config = dict(
    n_layer=16,
    d_model=192,
    n_head=2,
    n_kv_head=2,
    head_dim=96,
    d_mlp=768,
    vocab_size=8052,
    activation='relu',
    norm='layernorm',
    norm_place='pre',
    norm_eps=1e-06,
    positions='learned',
    qk_norm=False,
    attn_scale=0.102,
    bias='all',
    tie_embeddings=True,
    parallel_block=False,
    init='normal',
    init_std_qkv=0.0484,
    init_std_o=0.0,
    init_std_up=0.0484,
    init_std_down=0.0,
    optimizer='muon_variant',
    lr=0.0102,
    lr_mult_qkv=0.4,
    lr_mult_o=4.0,
    lr_mult_down=2.0,
    beta1=0.9,
    lr_head=0.00609,
    grad_clip=0.5,
    warmup_steps=200,
    schedule='wsd',
    decay_fraction=0.928,
    decay_shape='pow',
    final_lr_fraction=0.0,
    batch_tokens=16384,
    seq_len=2048,
    doc_mask=True,
    train_tokens=192100000,
    steps=11725,
    dataset='wikipedia_en',
)
MLP neurons of a small language model. Each row is named by its layer, matrix (down: output weights) and neuron, and shows model dimensions 0-63. Each number is 128 + 32 x the weight over its row's rms, rounded and kept within 0 to 255.
A block is one neuron, or neurons of one layer that tend to fire together. After each block is what it responds to, as a language model described it from the Wikipedia text at the highest values.

L8.down383 [120 160 160  95 145 107 121 146 163 213 148 150  77 125 107 129 116 137 144 139 116 199 120 226 128 146 161 123 143 137 176  88 168 128 133  84 115 129 135 133 122 105 123 134  95  87 175  88 115 140 155 161 104 143 111 130 109 165 180 130 141 100 115 125]
L8.down516 [134  83 125 102 124 105 110 101  94 136 116 120 143 140 137 168 140 132  85 161 118 164 124 123  99 154 103 149 133  98 103 129 192 143 129 135 141 143  50 113 131 202 111 148 153 157 148 117 102 119 129  92 108  65 158  90 154  78 177  57  88 152 140 114]
L8.down572 [ 99 105  74 132 104  83 148  97 103 146 146  78 131 148 136 138 149  95 138 151 131 180  74  48 202  69 139 114 127  87 114 113 143 177 191 112 167  91 119 125 115 101 113 114 100 142 143 202 143 127 132 170 149  83 135 110 157 106 162 167 132 118 127 104]
L8.down727 [101 185  91 174  91 151 136 115  80 125 176 138 150  89 127 193  96  98 126 127 105  78 145 117 127 136 169 135 107 153 122 120 125 121 112 106 187 114 149 115  85 172 178 110 105 163  89 134 107 125 124 113 155 135 101  89 137 107 172  57  99 146  54 143]
Short middle pieces inside common words split into several tokens, following a word-initial fragment: the ic in explicit, conflicts, depicts, the u in constituency.

L8.down487 [122 125 121  80  81 107 103 144 132 116 133 150 214 142 155  82 111 167 152 108 182 103 196 155 154 132 143 140 102 103 110 148 116 140 150 105 114 149 135 205  54 133 158  94 153 100 112  77  82  86 108 137 145 115  82 137  99 164 119 173 142 117  97 122]
L8.down638 [133 113 138 102 170 145 168 149 123 164 101 156 233 126 128 118 128  89 138 131 110 123 104 120 193 120 122 137 164  97  80 110 146 157 129  77  97  70  89 142 121 181 140 131 119 136 132 113 114 177 114  97 122 163 141 141 109 141 109 114  91 117 119 125]
L8.down657 [102 156 194 121 122 134  91 150 159 144 111 153 162 175 187 123 120  92 163  61 150 166 190  80 210 107 148 113  97 109 127  95 143  81 117 190 103 175 196 145  98  77 121 115 171 105 110  83 121 137 124 157 172 108 114 137  72 186  69 116 133  85 130 125]
L8.down756 [155 126 113 127 128 134 123 145 114 137 114 152 146 120 146 173 128  98 131  47 103 153 105  80 120 170 126 124  97 166 104 157 143 172  89 112  74 136 109 104 129 128 136 162 104  89 103 105 123 102  99 106 157 135 107 137 186 116 202 120 141 149 135 170]
The first piece of a main verb right after its subject, a relative pronoun or "to", such as "s(ave)", "finds", "turn(s)", "be".

L11.down89 [172 119 124 104 202  68 171 149 148 124  99  87  93 123 112 111 162 134 131 126 165 149 146 111 135 167 140 138 123 162 117 112 112 107 160 163 131 126 144 151 131 121 119 108 117 154 167 133 139  96  92 185 131 133 111 159 163 143 135 170 135 123 132 157]
L11.down123 [189 176 128 156 137 153 112  89 129  93 123 123 120 101 173 124 145 132 153  88 144 154  88  63  97 153 156 118 133  78 139 140  61  96 108 107 102  96 108 124 127 187 129 151 109 104 153 158  97  71 180 173  87 122 123  95 170 141 129  87 132  71 145 138]
L11.down175 [171 101 121  87 100 126 139 171 157 133 169 113 168  85 139 150 133 150 140 165  63 153  78 136 118 156 158 133 124 144 185 130 131 107 128 157 142 129 159 101 193 104 123 114 129  83 144 150 121 107 143 162 117 158  97 120 135 126 113 164 136 131 173  95]
L11.down277 [133 102  97 161  93 120 127 124 194 121 130 159  99 127 186 119 127  81 112 134  90  95  73 115 146 168 140 126  91 132 103 130 130 103 131 103 168 186 166  81 106 207 120 116 100 162 153 110 137  56 134 151 169 114  90 189  88 120 119 166 109 115 149 102]
L11.down314 [114  98 120 135 169 132  89 166 179 112 141  39 119  98 176 112 128 144 101 101 123 106 151  82 121  94 154  80 140 109 153 153 205 111 168  83 145  90 149 166 135 167 116 173 106  88 127 175  99  93 116  80 161 167 130 169 128 120  72 159 149 100 108 174]
L11.down372 [133 147  90 149 139 100 116 124  88 111  96  65 151 129 166 176 105 119 117 189 125 141  71 112 107 125 143  98 162  90 129 108 109  73 149 146  96 115 110 106 145 151  96 140 122 130 132 157 110  89 148  94 207 161 122 149 109  56 128 154 138 146 138 158]
L11.down403 [156 114 141 124  87 126 119 143 162 106 107 110 149 121 179 204 115 118 102 119 149 111 100  72 130  98 127  94 136 120 131 128 111 146 160 115 160  88 136 142 127  87 182 152 106 155 128 124 130  92 121 133 186  75 190 143  61 171  77 131 136 178 121 133]
L11.down428 [133  99 137 144 106 137 130  86  79 149 109 189 108  82  95 138 152 169 147 160 165  70 166 131 136  74 100  62 185 125 132  94  82 115 120 138 139 147 145  88 107  80 111 159 166 140  98 147 118  63 145 128 100 170 162 155 124 157 126 138 116 105 124 120]
L11.down576 [175 127 155 138 167 119  91  79 108 105 112 137 146 203  99 115 192 115 127 101 146 112 149  84 105 113 148 172 133 124 135 137 124  84 133 113  88  64 102  77  93 134 141 104 157 149 111 215 139 144  89 113 106 164 158 149 105  42 186 109 106 137 156  92]
L11.down616 [140 149  96 138  99  90 131 161 184  90 160 130 140 149 123 149 109 113 125 123 137 149 135  96 153  92 132 129 140 106 151  86  91 198  62 145 103 123 127 147 118 147 118  75  88 120 111 141 176 115 128 144 141 104 143 147 140 121  80 121 114 179 181  46]
L11.down625 [ 90  91 150 111 116 132  96  97 107  92  99 125 147 108  76 114  67 111 165 121 104 121 137  72 138 149 190 100 145 148 106 138 148 138  88  53 143 173 119 170 163 104 167 156 120 122  91 197 154 109 117  90 113 126  80 149 158 161 159 120 127 128 113 140]
L11.down648 [114 121 113 107  83 115 148 146 110 108 143  77 115 138 102  83 131 186 137 116 164 133 159 136 100 134 150 150  95 146 114 112 180 152 111 192 116 181  93 110  74  99 235 125 120  86 123 104 171  95 169 155 141 116 103 227 135 126 117 101 169 155  73 144]
L11.down727 [151 150 137 156 154  93 122 105 163  97  81 118 112  78 128 129 139  87 127 140 114 119  98 107 135 130 144  91  58  90 120 193 143 121 124 111 175 147  91 166  68 131 150 100 118 163 137 155 133 136  90 118 181 109  94 153 150 123 104 187  82 101 141  89]
L11.down738 [105 133 134 146 102  84 143 143 137  89 119 156 149 147 172 144 157 133 184 161 136 164 115 128  45 124 161 121 119 125  92  92  60 122 136 119 106 137 105 122 120 129 140  80 126  99 125 142 125 195 153 195 175 108  53  74 150 123 155  82  98 101 155 199]
L11.down758 [ 45  87 103 137 143  92 162 110  79 106  98  78 124 168 115 115 164 184  88 117  54 149 156 130 102 114 144 149 115 164 151 165 156 146 144 138 167  94  94 140 143  65 118  53 181 150  86 168 122  83  88  95 157 131 190 117 132 135  85 127 148 130 118 156]
L11.down764 [ 96 144 119 161  84  94 192  88  96 143 181 111 119 204 106 154 110 205 110 175 111 114 135 123 153  89 147 144 159 165 108  79 108 119 128 124 124 100 131 180 107 137 199 140 149 136 102 171 153  96 125 128 144 104 127 130  81 116 118 197  98 110  99 103]
Final pieces of nouns and gerunds (trad-ing, design-ation, learn-ing) and the closing == of Wikipedia section headings like Managerial career==, History ==.

L7.down413 [ 74 175 148 111 107  98 144 132 122  91 158 144 186 175 152 162 135 131 127 166 167 134 127 122 113 140 104 130 103 103 200 156  84 156 147 174 134 160 120 139  75 161 132 105  93 145  97  95  44  59  45 102 106 136 188  81 113 145 112  96 127 159  93 197]
Forms of be (was, were, be, been, are) and adverbs like first, temporarily, usually that come right before a passive participle: was first recorded, can be programmed.

L7.down318 [109  92  83 155 136 121 120 142 133 155 147  92  80  83 157 135  82  55 100 117  66 104 142 115 109 131 145 135  90 111 224 161 109  80  94 164 187 106 188 140 101  92 140 124 170 107 135 130 132 157 124 142 155 101 105 158 146  68 170  84  73 157 142 174]
Closing equals signs ending wiki section headings, such as "== Cast ==" or "===Tennis===", including headings fused with a final word piece like "ography==".

L11.down1 [ 59  90 117 157 149  99 114 106 116  80  91 114 175 137  90 128 138 142 181 143 162 125  71 114 104 133  89 156 129 124 122 109 142 128  94 110 176 128 111 106 205 152  92 179 146 133 175  58  82 146 133 113 185 150 144 139 140 127 132 125 102 175 121 106]
L11.down95 [130  81 156 115 162 156 139  92 103  58 131 138 163  79 141  96 153  90 114 156 155 111 140 133 100  94 126 169 140 162  79 133 150 131 155 106 160 107  68 142 144 118 147  88 126 131 112 134 131 181 118 176  65  96 153  74 131 137 122  96 168 151 173  91]
L11.down176 [108 163 123 128 156 117 178 132 158  93 101 171 123 108 179 100 153  91 117  93 142 107 136 151 138 100 111 142 141 104 118 129  86 146 126 128 171  99 116 137  79 118 158 135 109 108 105 173 102 124 135  91 120 103 135  97 151 143 102 126 117  75  76 129]
L11.down196 [131 127 138  87 139 144 137  97 121 138 138 109 172  48 112  68 135 144 136 164 187 168  85 184 121 136 117 154 131 142 129 117 100 127 140 210 113 119 146 152  66 129 118 152 158 164 124 154 105 143 104 112  86 155 128 173 116 147 140 138 132 112  59 179]
L11.down236 [ 72  73 159 102 118 116 130 118  96 145 136  96 149 187 139 100 104 103 119 174 153 174 126 107 150 155 157  86 146 125 154 146  91 130  57 124 141 122 160 127 151 104 132  99 108 153  73 114 188 154 148 101 205  56 155  76 125 115 113 113 128 104 121 161]
L11.down298 [ 87  54 138 107 119 179  63 152 145 165  85 107 191 142 152 194 115  67 129 139 163 110 100 118 159 118 137 124 157 159 161 170 143 150 111 172 135 124  90 164  85 122 144 123 110 107 116  97  91  83 144 107 105 132  43 142 114 124 133 109 166  95 125 134]
L11.down333 [129 180 197 131 194 129 199 157  85 145 109 137 165 199 108  91 143 159 138 108 152  97  98 149 133 146 112 130  68  94 154  78 159 146 111 148 110 119  92 105  92 178 154 153 158 139 176 134 111 143 103  99 111 127 116 152 122 127 108 158 201 166  66 125]
L11.down384 [ 95 119 126  86 144 145 101 129 169 175  56 139 133 124 125 165 178 171 124  98 112 152  88 197 124 159 155 165  94 106  72  80 176 119 131 149 140 141 171 119 133  84 155 217 160 153 135  54 158 116 108 129 110 147  97  97 167  94 134 116 127  75 112 169]
L11.down474 [179 127 152  92 105 142 135 182 115 180  90 112 149 144 127  83 131  94  70 137  90  90 170 101 125 119 127 152 160 146  96 118 129 122 174 154 138 139 135 133 160  88 132 121 138 154 116 139 107 106 118  64 153  94 135 103 125  96 186 144 183 123 152 176]
L11.down502 [113 205 128  87 151 121 156 151  76 171 101 112 171 111 130  74 100 175 144 173 139 142  59 188 153 165 139 142 149 179 127 170 111 155 179  98 138 141  82 129 106 153 181 123 161 113  83  76  75 127 122  80  91 124 135 100 104 152 166 131 143 166 109 133]
L11.down540 [184 179  54 100 186 123 100 162 104 205 125 138 152 104 152 116 116 152 177 127 101 130 126 142  94 117 152 152 133 122 102 127 153 141 192 101 126 127 140 158 189 162 135 149 147 123 142 111 118  47 161 146 115 117 166 122  80 119 170  71 112 141  86 112]
L11.down584 [128 167  74 121  90 124 184 137 141 147 158  78 190  79 124 161 124  88 100 153 159 113  95  80 115 155 131 112  84 114 170 118 143 167 134 189 127 110 166 101 114 115 133 109 145 171  75 133 155 152 139  77 121 113 195 137  85  81 121 201 110 121  89 108]
L11.down651 [ 68  77  91 160 111 120 211 169 190 105 134 161 151  98 167 118 144  91 105 114 119  89 119 101 193 117 111 146 176 121 172 121 121 151 116 119 107 134  55 115 110 163 141 132 144 165 136  99 110 189  96 103 115 188 136 145 158 143  45 135 143 123  96 133]
L11.down723 [118 185 128  90 102 169 118 121 114 110 220  93 178 193  89 160 174  99 141  38 146 101 167 159 139 118 162 123 164 144  93 152 102  97 153 118 104 168  74  97  79 105 107  94  92  94 160 191 177 125 134 158 119 123 109  97 102 131 154 107 154 115 110 141]
L11.down751 [ 80 145 101 121 148  98 148 117 175  92 109 101 134  99 138  90 148 113 150  86 180 130 142 106 133 148 152  63  90  69 181 137 157 159 128 141  94 171 193 123 106  99 104  94  88 131  77 159 155  88 115 128 199 147 128 106 113 104  95 102 152  79 101  79]
L11.down761 [124 129 111 117 108 127 104 165 154 139 157 127 153 156 122  88 118 131 130  72 123 127  81 140 114 133 205 132 116  85 151 169 135  69 161 143 107 116 110 117 153 170 130  75 104 153 104 147  96  87 169 128 141 163 172  91 129 144 126 110  96 157  64 114]
Fires on verbs and auxiliaries right after a subject, e.g. are, is, shows, be, must, and on plural noun endings such as -ters, -ents, -ists.